Weights of a small transformer language model.
Size: 10 layers, 4 heads of 64, vocabulary 2990.
MLP neurons of a small language model. Each row is named by its layer, matrix (gate and up: input weights; down: output weights) and neuron, and shows model dimensions 32-95. Each number is 128 + 32 x the weight over its row's rms, rounded and kept within 0 to 255. A neuron's up and down rows have the sign that makes its largest values positive.
After each neuron's rows, "fires on" lists the tokens most often at its 100 highest values on Wikipedia text that the model never trained on.

L5.gate318 [ 96 139 144 163 126 162  91 143 126 146 133 146  40 129 118 161 126  51 115  93 127 132 126  89 169 189 127 147 167 142 166 136 148 111 130 165 104 153 116 139 162 163  93 143 112 158 130 135 162 115 103 120 147 100 106 107 138 162 118 205 114 153 104 184]
L5.up318 [174 125 186 106 108 119 122 184 122  78 154  89 131 181 121 120 178 113  91 170  67 108 144  92 125 140 153 135 128 136 197 149  94  92 104 120 174 146 157 188 134 141 166  91 130  82 200 149 113 104 192 162 174 138 180  68  98 144  63 179 131 135  96 126]
L5.down318 [130 152 139 109 121 160 174  96 169 134 135 139  91  75 116 143  98 143 153 105 138  32 120  62 105 170  84 165 144 154 114 164  98 148  94 162  57 124 169 136 101 143 101 106 122 139  81 105 119 137 121  67 120 176  65 164 114  94 144 137 149 173 103 153]
fires on: "0", "ond", "ed", "ized", "ong", "ides"

L4.gate726 [122 106 151  84 152  49  92 166 121 105  75  80 148 159 121 156 134  97 111 156 102 139 174 192  98 128 173 115 127 176  89 129 129 129 134 137 118 148 129  29 141  98 156 161 168 105 121 114 105 182 136 118 109 107 113 116 100 148 122  89 116 156 133 117]
L4.up726 [143 163 148 148 144 145  80 104 155 115  85 139 148 152 105 140 153 121 151 147  95  88 122 118 117 112  75 133 159 176  88 135 184 125  91 118 184 118 160 101 140 132 165 118 116  83  61 156 107  99 114 109 123 178  83  99 158 117 167 119 125  94 115 133]
L4.down726 [140  95 110  93 145 125 136 167  81 124 144 123 139 100 131 128 133 158 110 100  80 128 174 133  90 110 169 140 107 142 212 116 100 176 143 178 149 122 127  93 145 109 116 127 102 104 167 157 120 153  46  63 127 104 218 135  72 111 106 122 115 143  64 118]
fires on: " is", " were", "c", " announced", " was", " has"

L4.gate807 [154 115  85 150 172 134  96 172 104 106 193 155 134 149 110 158  73 156  88 106 106 130 123 177 161 138 102  90 104  63 147  58 103 163 197 101  56 122 159 110 123 101 157 134 176 163  97 182 110 150  79 145 143 130 136 142 126 134 120  79  38 142 155 134]
L4.up807 [127  79 175  76 141 101 103 126  59 126  78  50 144  95 125 157 145 134 109 139  97 115 146 103 157 154 101 165 166  98 116  19 139 169 194 127 124 150 139  40 128 103 190 135 106 153 105 106  82 108 102 156 166 105 147 183  52 100 122 117 125  94 165 139]
L4.down807 [118 143 109 149 149 132 170 120  93 131  91 114 110 118 149 123 125 139  99 156 140 183  91 127 112 122 134 174  88 123 152 175 123 104 165  92  93 120 130 126 114 201 144 105 136  48 128 116 100 100  88 154  98 179 122  93 134 119 175 157 165 135  89 177]
fires on: " on", " On", "On", " /", "umb", " Georg"

L4.gate635 [180 101 168 114 160 126 181 109 122 118 183 121 133 142  99 168 163 156 128 129  86 155 140 137 161 136 172 153 113 135 160  99 181 104 212 123  56 177  94 145 147 178  65 139  86 141 127 191 157 121 125  77 158 137 110  99 182 164 133 208 105 111 180 172]
L4.up635 [108 106 171 110 100 110  88 132 145  95 151 143 150  89 159 114 126 126 151 185 149 167 123 146 102 123 138 185 149 189 109 118  84 129  53 130 113 132 105 132 130 133 127 117 149 139  95 152 135  63 122 122 113  64 134 103  92 150  75  95  95  84 115  91]
L4.down635 [155 120 102 193 163 130 136 121 163 157 158 124 104  90 109 161 140 146 119  64 102 136 169 163 108 150 146 112 157 126 116 149 184 115 149  94 117 124 137 123 134 143  95  91 119 130 124 155 106 149 104 106 133 147 120 151 225  92 193 211 161 160 139 155]
fires on: "ided", " started", "ved", "ized", " led", " won"

L4.gate884 [168 161 156  88 137 167 136 104  92 162 219 159 117 128  96 181 102  89 135 124 175 134 155 138 100 116 129 120 176 153 113 123 133  52 109 103 199  99 140 164  91 121 142 134 142 138  59  99 122 107  95 175 116 114  74 187 129 111 120 107 152 106 180  60]
L4.up884 [135 141  95 147 150 123 182 139 111  46 183 103 142 139 125  53 100 155 101 109 172 154 182 119 145 129 124 173 146 138 137  63  94  95 113 131 104 112  97 146 140 146 163 123 148 120 136 121 152 114  97 131 171 132 153 128 129  66  41 158 105  87 167 117]
L4.down884 [112 145 145 110 139 108  66 142 161 150  66 117  68 143 169 145 147 132 151 137  78 118  79 119 140 161 123 117 109 106 103 165 100 194 150 104 158 155 119 109 154 117 102 122 118 157 150 178 107 120 144  85 103 166 122 143 122 188 197 144  95 169  98 127]
fires on: " Cl", " cl", " C", " K"

L5.gate750 [170 146 103 103 167 186 135 146 134 127 120 155 113 104 103 102  99 166 152 141  93 125 157 108 180 118 103 116 152 139  77 174 180 133 110  90 166 102 146 126 158 112 138 100 105 133 171  92 131 126 117 124 156 112  66  84  83  97  97 141 124 147  64 150]
L5.up750 [111 124  87 114 124 102 132 144 134  72 167  63 131 141 154 183  84 146 173 131 135 194 154 114 108 133 108 149  82 122 110  31 150 159 146 168 158 171 151 111 102  47 131 155 135 119 133 149 100 147 115 113  87 176 117  83 113  68 119 144  85 152 138 110]
L5.down750 [112 142 109 116 175 183 133 116 170  63 118 168  43 134  94  96 160 138 178 124  62  63 125 119 157 136 152 108 141 107 135 148 101 182 159 106 123  48 120 170 130 153 154 175 103 142 156 135 167 137  23 134 135 154  95 112 121 114 170 147 143 145 163 163]
fires on: " d", " |"

L5.gate736 [126 116 199  52 137 134 136 142 128  91 113 164 203 137 117  99 153 112 104 160  93  57 125  85 145 192 110 169 179 137 125 162 108 118 183 146 153 115 117 144 114 137  98 120  97 176 157 147 142 105 103 123 146 101 115 129 171 144  74 141 115 141  66 136]
L5.up736 [ 93  84  97 149 138 141 121  95 158 127 142 172 103 121 117 197 192 130  93 109 161 129 124 141 134  47 106 103 152  62 104 167  65 136  83 179 124 178 141 147 150 125 126 108 103 128 137 115 172 119 139 152 102 136 131 118 107 133 111 153 112 100 136 165]
L5.down736 [104 140 120 110 112 144  92 154 134  79 160  88 164 115 128 130  64 142 168 132 109 100 101 129 182 172 100 141 112 235 128 123 125 154 147  90  89 114 155  83 160 109 128 115 137 152 136 120 144 144 138 116 144 143 130 134 110 140 102  76 106 108  96 110]
fires on: " ", "–"

L4.gate34 [142 151  73  77 167 130 122 135 156 145 125 144 153 120 130 147 150  83 116  90 146 178 130 149 112  81 107 177  89 138 170  94 176 107 135  75 163 105 153 102 192 125 156  92 107 145  82 112 150 109  76 110 183 171 153 131 168 122 148 104 131 105 114  85]
L4.up34 [141 168  78 160 162 119 149 123 124 124 136 140 119 186 188 164 132  93 165  87 124 118 144 100  85  59 111 184 148  87 108 183 117 142 114  77 111 146 120 119  98 132  74 127 110  77 161 121 122 139 157 102 133 144 142  74 140 152  93  98  52  75 129  91]
L4.down34 [133  87 142 147  71 128 139 136 148 109  87  78 124  73  96 134 122  85 133 162 134 147 112 130 165 217 130 100 129 137 176 111  83 136  86 136 104 138  82 153 144  98 172 125 159 161 154 112 116 105  95 108  92 118 122 152 114 112 123 126 214 180 131 162]
fires on: " M", " |", "M"

L2.gate464 [156 160 133 115 137  97 186 143 134 114 142 109 159 104  58 145 143 113  98  89 190 153 143 139  71  95 138 164  90 116 141  76 129 148 141  59 111  84 182 116  67  77 151 149 195 154 131 113 141  49 112 107 141 123 113 107  97 137 140 127 161  90 144 144]
L2.up464 [169 169  64 131 164  69 139 145 129 122 118 117 168 141 182 124 117 185 170  86  96 134 128 110 116  78  93 159 126  96 111 150 126 176 201 111  77 138  55 101  75 174 111 154 113 129 103  35  82 140  82 118 112 144 106  81 148  59 172 121 159 128 113 109]
L2.down464 [128  92 164 109  44 186 170 109  95 124 181 142  75 146 125 170 151 129 123 127 138 131 108 165 163 122 121  80 122 151 148 135 165 107 115 112 137  53 156 168 121 122 186  79 141 122 173 177 180 122 152 125 134 160 123 131  56 176  93 125  87 142 128 176]
fires on: "it", "ib", " |", "areer"

L5.gate860 [113 140 175 148 127  76 139 127  95 102 116 162 116 135 164 160 182 151 119  91 146 133 166  87  93 114 141 126 112  92 111 164  76 181 135 142  97 129 155  90  53 118  94 194  95  85  78  98 158 129 178  88 113 142 130 132 101 109 112 160 123 198 130 125]
L5.up860 [136 168 124 123 123 113 152 117 101 172  81  88 157 110 171 148 135 225 102 112 173 122 135  53 155 125 137 106 131  89  83 146 123 145  99  41  51 111 133  87 158 121 150 138 120 113  84  43 117 153  83 122 157 147 102 172 162 171 101  90  96 130 133 150]
L5.down860 [128 132 125  92 156 136 118 112 111 121 130 145  65 120 111 125 116 129 169  57 149  56 173 101  85  77 129 134 194 129 139 138  87 134 147 130 124 111 105 174 168 119 164 155 165 136 154 156 127 109  78 113 134  39 144 127 143  30 137 177 162 144 110 155]
fires on: ".", ",", " y", " |", " (", " Y"

L4.gate379 [109  56  86 119 125 118 119 102 102  79 139 133 142 152 113 113 188 144 130 118 121 116 138 155 110 105 144 183 152 154 129  62 168 133  96 122 163  86 175 123 119 185 124 129 155 144 113  73 170 121 170 136 181 117  85 153 165 132 180 103  93 143 136 107]
L4.up379 [110 119 151 143 129 126 129 124 103 141 154 130  96 142 155 126 148 187 132  68 155 124  58 176 134 102 158 109 161  60  93 130 197 146 145  74 117 182 124 114  98 165  51 105  88 142 137 134 160 138 119 126 102 122 152 152 147 141 122 160 107 113 114 157]
L4.down379 [117 171 114 138 120 149 124  92 105 125  93 166 156  63 138 133 137 116 109 132 151  80 177  72 126  85 131 124 125 157 105 136 116 126  91 166 176 170 147 118 144 122 171 139 147 136 143  84 107 140  76 122 141 199 147 108 153 191 113  81  64 157 173  69]
fires on: ".", " ", "al", "amb"

L5.gate962 [160 125 119 187 105  87 170  94 131 126 177 149 133 124 101 106 115 157 178 124 102  97 167 189  92 142 101 133 141 120 136 195  82 126 153 132 186 160 112  94 141  74  98 143 150 157 127 162 147 113 189 130  94 149  85 122 152 127 151 191 127 155 150  93]
L5.up962 [159 124 207 122 108 109 101 158 142  88 151 113 155  87 116 102  89  72 164 193 203  87 161  65 105 137 154  78 156 132 125  88 125 126 167 151 106 131  80 143 127 127 153 137 169  72 104  99  91 123 126 106 102 139  99  98 140 111 129 159 166 132 116  93]
L5.down962 [124  89  96 156 124 114  76 125  60 117 149 108  69 135 162 154 133 117  88 167  96 198 133 168 113 142 135 144 131 195 122 127 142 108 186  92 170 139 119  71 161 148 161 121 142 156  83 124  84 146  97 111 144 165 149 172  92 129 158  91 145 172 127 179]
fires on: " (", " \"", "(", "-", " an"

L2.gate256 [115 137 165 154 106 111  92 167 157 104  99  88 104 135  90 101 154 117  89  94 156 117 190 104 206 167  81 144 140 131 144 142 128 178 138 129 165 107  84 145 108 168 148 104 144  70  90 171 151 121 128 110 114  87 118  93 139  99 107  96 111  46 137 120]
L2.up256 [134 138 143 113  51 145  57 150 123 129 107  77 156 134  49  78  99 120  85 119 151  92 141 109 173 151 125 109 153 163 133 161 132 156 144 184 126  64  89 169 107 157 171 114 122 161  81 142  76  93 173 179 155 160 101 135 134 120 152 135  75 115 128  83]
L2.down256 [120 149 104 119 157  52 189 114 153 137 148 136 140 100 184 163 133 137 132 145 137 107 124 152  73 125 174 131 104 106 101 147 115  67 134  92 113 179 184 117 153  96 107 164  98 107 175 119 112 107 135 127 124 125 125 164 139 127 108 114 138 201 149 149]
fires on: ":", "!", "ti", " like", "s"

L5.gate853 [ 53 143  73 128 128 132 127 129 119 144 153 155 110 119 179 112 191 132  70 147 132 144 157 167 159 119 176 179  84  64 152 115 139 146 136 177 147 105 119 134 123 150 171 134 109 160 137 139 127 140 106  62 156 135 115  75 130 155 140 167 176 115 165 154]
L5.up853 [136 183 113 136 128 105 166 112 140 133 164  83 130 161 110 107 134 169 111 149 144 133 128  84  94 132 124 112  72 107 110 170 139 157 123 133 106 118 152 143 135 155 132  73 103 122 149 146 155 155 132 158 192  93 132  84 121  99 114 185 158  54 179 121]
L5.down853 [ 84 104  72 112 160  98 147  89 131  94 119 122  99  54 155 184 102 167 114 158 117 164 111 141 136  90  99 103 158  99 143 119  98 133 156 153 108  85 150  70 138 119 130 120 127 134  79 109 103 137  88 116 113 104 100 125 140 152 166  93 156 147 115  79]
fires on: "4", "2", "6", " I", "ones", "on"

L5.gate105 [132 111 139 170 128 125 168 108 135 102 161 118 103 131 105 194 155 108 128  99 163 178 178  95  98  81 163 118  66  59 166 157 124 154 129 115 155  97 112 113 157 124 181 120 133 180 165  90 138 130 102 173 122 182 109 113 185 175 119  91  75 115 171 120]
L5.up105 [124 129 126  80  92 122  69 101  78 143 152  76  54 115 101 125 104 157 165 146 130 137 125 161  72 141 107 124 111 141  82 146 151 113 176 106 116  97  92 133 171 147 121 173 179  71 174 132 150 131 177 139  94  94 122 115 158 128 120 147 133 170 180 112]
L5.down105 [129 110 147 120 142 128 182 171 120 104  81  92 173 118 148  93 151 138  78 138 118 164 139 157 138 111 117 112 190 154 114 109 127 154 100 170 154  84 188 134  88 116 153 114  88 124  70  98 111 131 112 132 148 140  92 122  74  61 187 134  86 142 184 172]
fires on: " The", " these", " following", "ure"

L2.gate137 [123  85 140 136 103 163 145 148 136 154 126  86 118 146 160 103 143  94 101 114  79 111 126 126 139 152  74  52 137  70  80 100 132 140 184 145 109  56 125 111 112 127 178 169 146 130 175 117  58 102 121 129 205 168 124 119 116 175 203 153 177 121 184 162]
L2.up137 [124  75  87 113 117 119 128 173 121 122 115 136 179 162 124 110 107 136 107 124 111 148 148 146 153  60 168  80  96  89 100 143 127 176 101 105 126  79 148 172 111 169 156 170 157 171 103 107  96 158  44  60  76 146 114 102 132 107 153 158 105 171 112 121]
L2.down137 [128 167 152  80 173 111 117 120 177 125 116 149 100  83 170 170 190 127 142 160 181 124 149 106 144 123 138 144 173 167  90 127 103 130 135 186 129 180 196  58  98 154 123  50 130  65 134 171 151 108 249 129 100 171 128 145 162 121 123 118 142  65 102 130]
fires on: " not", " also", " imp", " still", " fe"

L5.gate363 [108 128 150 109 111 144 172 115 150 139 110 204 118 132 107 121 115 144 148  69 114 138 103  99  98 117  88 114 149 102 121 136 194 140 171  84  66 137 115 160 119 137 111 156 107 146 159 198 130  91 136 124  93  58 166 108 154 110 135  95 146 112 104 157]
L5.up363 [106 121 156 163 136 141 151 140 128 166 115 177 134 106 106 122 132 144 146 186 118 140 129  88 175 129 168  91 118 107  98 143 100 116 115 137 149 139 173 156  86 153 100 158 152 126 125 171 116 109 113  58 120 169 154  88 124 162 150 206 189 121  69 159]
L5.down363 [120 124  79 103 112 115 125 128 106 110 190  73 220  77 157 128  85  98 199 136 100 116 161 171  82 151 139 137 142 154 142 193 156 169 107 141 130 112 121  84 139 140 132 115 145 112 147 128 152 182  93 134 169 197 106 119 135 116 102 111  87  85 147  94]
fires on: "==", "===", "=", " ", "====", "ouse"

L5.gate103 [108 109  79 204 121 167 175 158 114 133  53 126  96  84 151 120 158 166 140 148  96 126 146 142 110  61 141 185 142 111 137 129 116 202 130 148 106 148 115 153 154 139 143 109 162 135  45  80 151  89  60 187 106 117  79 157 164 135 162 165 123 170 114 144]
L5.up103 [121 147 133 121 118 111 192 129 145 137 107 124 117  85 156 150  62 108 146 160 155 172 127 124  97 161  77 142 118  57  83 123 164 131 130  70 143 152 145 134  72 132 133  94 187 131  71 117 143 127 133 140 143 134  88 110 134 168 105 155 111 142  50 115]
L5.down103 [108  85 187 139 142 134  73 108  87 121 183 164  97 146 119  47 176 183 123 118 160  90 110 107 142  81 161 117 140 131  80 111  86 140  73 164 171  98 119 136 179 147 179 126 131 148 176 139 184 150  81  54 132  97 122 114 131 127 164 117 108 119 125  54]
fires on: ".", " |", " do", " ", "°", "/"

L2.gate834 [125 114 140 158 158 167 116  94 144  88 133 165 130  69 124  88  59 182  93 123 114 126 108 117 106 179 105 101 113 137 153 151 105 141 125 119 118  86 135 116 111  84  81 127  53 114 200 118 114 153 110 132 176 101 153 181 191 113 115 184 109  85 127 101]
L2.up834 [136  97 212 136 139 111  88  70 114 127 159 189 129  79 119 121 144 153 137  97 127 117 109 129  95 135 110 132 159  22 104 116  71 131 114 127 159  99 124 121  79 210 112 120  88  96 179 141  62 102 135 135 113 115  91 134 121 141 103 214  85 139 105  75]
L2.down834 [110 144  72 130 110  92 150 176 152 154  89  97 146 171 135 163  95  91 150 163 137 131 184 133 150 123 143 201 178 179 114 139 184 105 122 107 118 145 154 145 143 119 146 112 188 174  77 129 168 123  87  97 125 152 137 113 111 128 152  47 205 154 189 154]
fires on: "0", " ", "I", "1", "anguage", "8"

L2.gate29 [116  56 124  95  89 188  97 106 166  50 166 143 142 157 108 157 115 152 128 174  97 111 144  91  97 152 112 156 115  93 172 106 142 112 109 108 137 126 100 118 103 129 135 147 123 136 134 161 124 114 119 134  92  87 145 113 121 173 112 104 167 168 171 100]
L2.up29 [ 93  61  88 109 101 136 106 107 144  68 169 125 130 125 143 152 102 113 153 155 154  65  97 155  93 134 153 175 142 127 160 115 127 140 107 136 130 130 141 137 151 163 164 147 130 116 119  72 100 122  84 159 118 138  97 118  84 151 181  75 116 140 155 108]
L2.down29 [145 159 123 158 158 113 149 126 144 176 125 109 159 127 170 132 142 119 151 105 160 136  93 170 147 109  73  86 144 139  98 141  97 176 189 136 131 126 131 104 127  79  84 135 120  68 192 147 126 133 181 162 141 124 127  96  93  93 127 136 130  92 110  92]
fires on: ")", "ures", " T", "ary"

L2.gate165 [122 111 116 112 178 144 128 139 153  91  62 115 157 145 144 173 126 175 115 121 110 123 138 124 155  71  43 114 141 139  96 100 158 113 143 171 134 178 105 101 127 152 118 171 170 148 160 136 113 124 171 125 152 161 145 219 153 125 126 151  72 164 125 108]
L2.up165 [106 125  86 120 123 141  81 162 125  73 122 143 168 173 197 142 111 128 107 119 154  92 140 146 174 126  82  94 111 174 165  98 155 125 124 201 145  75 100 134 103 158  65 147  97 167 114 108 142 113 148 121 101 159 199 168  72 133 131  87 104 132 110 140]
L2.down165 [170 128 119 143 154  89 158 129 132 214  91 135 103  88  71 118 129  96 151 146 124 152 119 116  69 130 125 143 114  88 102 167 119 134 106  45 105 164 149 135 171  85 192 141 176  84 154 141 109 127  76 186 127 101  86  99 147 120 110 128 153 124 141 116]
fires on: " such", " however", " find", "ay", "ic", " election"

L4.gate843 [120 157 116 120 175 183  87  99 125 126 134 165 104  74 116 104  86  64 146 146 137 128  65  83 144 147 115 171 176 121 140 143 133 141  76  93 141 127 175 116 128  80 120  95 114 112 107  98 116 113 130 127 147 109 105  97 149 142  83 178 169 135 116 120]
L4.up843 [151 115  70 132 135 143  90 150 145 120 108  66 129  96 104  92 213  94 113 105 128 162 220 140 139 120 110 139 149 121  99 145  80 146 152  88 120 117 189 202 130 178 109  79 200  67 110 108  70 103  77 108 127 134  98 148 120 135 105 108 124 149 174 122]
L4.down843 [ 88 174 189 117 150 105 115 127 155 124 114 146 138 172 133 201 130 100 115 123 117 122  78 124 112 124 151  94 136 119 147 135 128 111  82 114 119 132 127 104 123 127 157 148  91 178 148 121 133 137 103 107  58 151 132 102 139 127  90 185 107 137  99 126]
fires on: " C", " ass", " Ass", " Cl", " S", " Th"

L5.gate291 [ 93 121 148  74 147 105 155 172  88 105 163  91 151 158  80 121 154 136 140 145  84 164 111 130 159 167 141 124 121  92 156  97  99 156 103 111 115 143 177 183 123 128 144 148 123 152 110 142 113 135 147 111 168 150 138 124  73 108 115 140 148 149 136  72]
L5.up291 [151  83 125 102  39  61  96 195 151 116 151 152 106  91 142 155 117  74 147 109  97 153 151  97 119 131  96 135 136 129 126 156 125 112 137 141 224 145 125 111 109 105 116 112 134 126 154 120  91 141  69 145  92 137 173  82  87 178 135 112 145 162 112  95]
L5.down291 [137 190 147 120 145 154 175 138  81 112 143 151  98 112  43 155 146  69 130  94 127 103 105  70 159 117 146 174 132 191 139 122 105 142 113 128  64 155 117 101 105 167 142 131 137 180 142 158 213 153 114 134 160 158  84 101 142 140 130 146 160 125 152  84]
fires on: " d", " dep", "D", " adv", " D"

L2.gate433 [129 109 143 131 174 143 136 139 124 116 128  76 132 101  99 132  68 114 138 171 120 108 174 104 111 122 136 133 109 169  94 163 127 126  77 146 103 111 120 149 114 129 127 150 129 144 170 146 118  95 120 134 172  87  83 161 128  93 140 158 117 118 119 177]
L2.up433 [133 155 112 150 137 102 131 153  78 111 144 113 142 126  65 102 145 130 114 120 119 103 105  80  89 154 110  89 100 140 138  85 120 115  91 110 144 145  88  93 144 117 151 144 169 103 106 137 141 116 134  95 121 145 140  89 117 122 146 145  79  79  85 106]
L2.down433 [162 167 105 118 112  59  90 128 151 151 157 136 124 176 183 105 150 107 119 161 153 127 169 154  88 130 176 103 129 145  53  82 148 140 197 177 100  91 121  97 110 160 137 125 193 178 180  80  92 105 206 190  75 141 160 105 140 106 104  99 104  83 157 149]
fires on: "ul", " art", " z", " cur", " author", "red"

L5.gate531 [123 133 100 123 131 133 124 131 122 116 151  89 109 133 114  76 160  89 102 170 111 126 127  77 160  94 186 124 117 108 120 132 138 105  65 144 109 125 129  88 137 164 129  95 156 197  94 144 116 170 140  88 175  95 121 152 136 160 150 145 123 122 149 118]
L5.up531 [133 135 147 112 159 148 172 116 136  65 114  72 191 148 158 140 181 100 139 145 105  95 207 156 151 156 153  68  91 149 132 164 103 123 101 149 131 112  95  94 159 158 133  96 102 145 118  89 147 162  71  91 117 152 131  86  93  96 100 219 143 147 135 175]
L5.down531 [ 93 108  95  43 130  50 101 157 117 121  73 193  89 115 123 161 114 106 161 159 116 160  66 185  74 146 107 160 162 126 110 119 169 161 193 155 138 147 156 168  75 164 155 122 158  92  76 125 142 107 116 150 165  89 132 155  76 136 122  82 155 161 144  69]
fires on: ",", "),", "6", "4", "2", "3"

L2.gate291 [ 99  99 116  91 184 156 161  82 139 138 188  88 139 108 111  96 133 133  75 130 154 102 152 149 115 106 146 151  77 130 131  96 183 150 125  82 147 172 129 142 146 148 136 157  72 119  80 164 152 163 128 181 165 135 155 101 155 145 138  91 102 112 147 134]
L2.up291 [198 132 117 121  99 116 121 163 132 125 170 116 140 160 127 141 103 117 112 148  81 145  77 111 122 207 102 113 136 117  99 116 147 126 131 111  98 188 166 117 116 120 120 128 118 113 144 126 144 121 156 174 168 162 176  67 119 153 140 103 133 114  80 164]
L2.down291 [127  83 144 135 122 146  95  77 139 121  82 124 101 119 102 182 105 145  88  85 136 112 128 174 121  98 148 138 136 136 139 134 133 119 141 125 112 103 119  81 156 122 160  92 160 125 103  97  87 164 145 126  96 120  87 146  57 107 103 151 144  67 162  76]
fires on: " its", " -", "er", " +", " located"

L2.gate361 [151 129 166 120  98  86 131 184 169 121 104 134 160  85 109 141  77 193 144 118 156 112 116 139  93 152 153 137 153 103  78 147  75 159 142  99 140 183  75 129 119 106 161 108 129 107 136 109 144  73 197 167 152  77 115 137 131 134  84 114 148 150 154 104]
L2.up361 [101 128  91 102 115  77 159  89 142 150 105 132  61 103 104 102 141 127 143 112 126  94 169  85 133 129 122  90  85 179 115 104 139 124 146 140 150  80 118 159 156  68 113  54 119 139 121 186  69 224 133  92 105 208 107 110 112 113 130 132 137 157  91 147]
L2.down361 [122 160 144 123 139  81 129 209 173  97  79 141 122 120 111 148  93 123 114 111 111 137 163 105 120 109 159 109 163 140  54 129  86 183 166 113 143 161 128 122  84 112 152 165 159 105 121  84 129 108 132 180 105 106 137 175 108 131  88 144 110 155  82 123]
fires on: " ("

L2.gate925 [189 102  79 112  99 131 167 141 144 108 180 143 105 147 162 161 184 152 136 114 147 175  75  99  87 104 134 106 160 128 116 156 141 136 181 121 138 133 106 121  92 134 140 165 140 147  76 145 134 188 118 124 134 140 109 189 103 126 136 127 150 143 150  98]
L2.up925 [143  89 168 152 104 208 110 129 127  66 169 106  70 162 160  99 110  90 119 139 136 165 133 139 146  81 110 169 143 127 117  86 145  86 156 108 158 162 156 132 122 116 144 112 176 165 157 147  70 158 142 118 145 127 181 156 161 133 130 133 154 104 175 111]
L2.down925 [181 147  52 112 158 105 151 131 147 161 137 148 171 137 122  76 161 144 123 128 166 123 113 165 111 119 145  93 119 132 100 158 129 162 199 121  80 112 128 183 142 128  98 132 107 104 104 120 180 152 148 138  89 128  88 172  97 103 149 124 135 123 139  94]
fires on: ")"

L5.gate570 [121 140 137  87 118 114 119 133 156 185 135 143 141 119  84 157 109 123 113 113 176 124 131  95 117 202 140 104 167 125 109 150 138 157 117 150 103 153 111 183 158 170 123 144 166 108 127  75 120 112 127 105  64 126 110 108 147 139 178 118 133 163 111 136]
L5.up570 [136 174 150 106 189 133 166 140  95 116 116 137 169 166 168 133  73 154 164 127 145 159 162 128 170 179 140 139 130 134 136  83  97 130 135 169  89 124  89  48 164 145 115 203 119 188 149  48  73 133 107 166 150  90  98 101 140  88 157  95 135 148 171 147]
L5.down570 [116 108 105 179  99 118 170 170 142 113 134 100  74  74 141  78  76 111 141 150 119 115 117 142 107 107 141 116  84 122 131 132 110 117 119 135 143  95 138 152 117 127  94 117 131 139 108 155 144 123 133 149 106 142 130 198 149 216  72 146 145 100 109 206]
fires on: " (", " were", "and", "pe", " and"

L5.gate178 [ 99 136 123 146  65  66 118 131 125 125 147 156 152  86 136 147 109 165 107  89 123  93 108 129  93 170 191 116 147  68  65 114 124 103 106 125 150  93 174  64 143 121 137 146 125 116 103 125 127 133  75 112 141 149 144 172 110  63 119 156 123 134  95 129]
L5.up178 [105 183 110 129 162 105 146 145 117 148 108 187  64 126 118  64 120 170 111 134 132 145 139 178 106 146 165 111 150 151 148 156 105 131  85 138  98 139 111 108  61 121 122 147  95 100 136 132 161  95  60 148 164  35 151 149 132 192  70 163  90 101 162 137]
L5.down178 [168 132 148 160 100  95 107 170 125 133 124 141 130 100 127 163  98 131 155 172  87 106 160 132 130  85 174  97 161 120 131  68 154 136 103  62 139 185 174 102 166 105 144 105 139 105 129 176 163 138 165 174 110 172 140 110  80 151 120  96 155 158 136  97]
fires on: "ur", " O", " sub", "O", "ion", "3"

L2.gate760 [ 96 168  95  99 147  76  80 148 166  98 108 179 219  72 144  93 141 172 118 170 156 136 136 129  68 143 141 114 120 117 114 101 155 116 157 149 127 107 142 126 181 124  82  93 136 170 141  41 119 144 135 179  89 107 171 149 186 136 112 100 114  90 120 142]
L2.up760 [178 154 117 122 179 111 165 210 135 139 100 115 168 164  39 145 102 124  79 100  88  83 117 143 133  74 163 140  95 142 127 139 100 155 109  96 130 130 151 191 115 146 206 113 120 113  78 191 148  96 123  99 212 159 175  87 161 157 133 124 141 128 188 115]
L2.down760 [ 60 112 122  79  93 130 124  69 125 118 111 178 109 112 191 116 147 107 169 132 157 155 153 131 135 129 109  92 156 134 158 158 170 134 155 178 121  82 119 122 144 134 132 134 150 173 148 114 142 191 184 145  42  89  90 185 137  99 112  91 110 139  66 111]
fires on: " ("

L2.gate702 [144  95 111 115  72  82 115 175 105 117 112 134 171  69 182  78  61 201 176 138  80 115 121  88  85 126 142 120 125 107 149 142 124 138 140 153 163 136  99 120 140 131 174  89 101  86 125  62 111 181 138 116 106 106 154 153 128  67 175 103 139 125 121 131]
L2.up702 [160 162 129 116 158  96 153  81 114 146 135 116 168 108 162  85 184 120 131  88 107 118 121 109 181  68 141  79  62 140 126 107  91  80 118 153 107 154  64  84 153  83 108 140 132 133 106 102 134 134 164  87 144 115 129  74  97 139  86 131 129 216 107 117]
L2.down702 [ 80  51  68 145  39  72 146 152 167 108 119 126 122 139 156 142  86  98 136 186  99 170 125 149  96 174 146 117 151 124 149 131  98  92 157  99 178 131 135 123 122 100 126  97 129 120 122 115 124 128 135 145  92 156 117 168 125 113 114  87 143 107 113 156]
fires on: " (", "("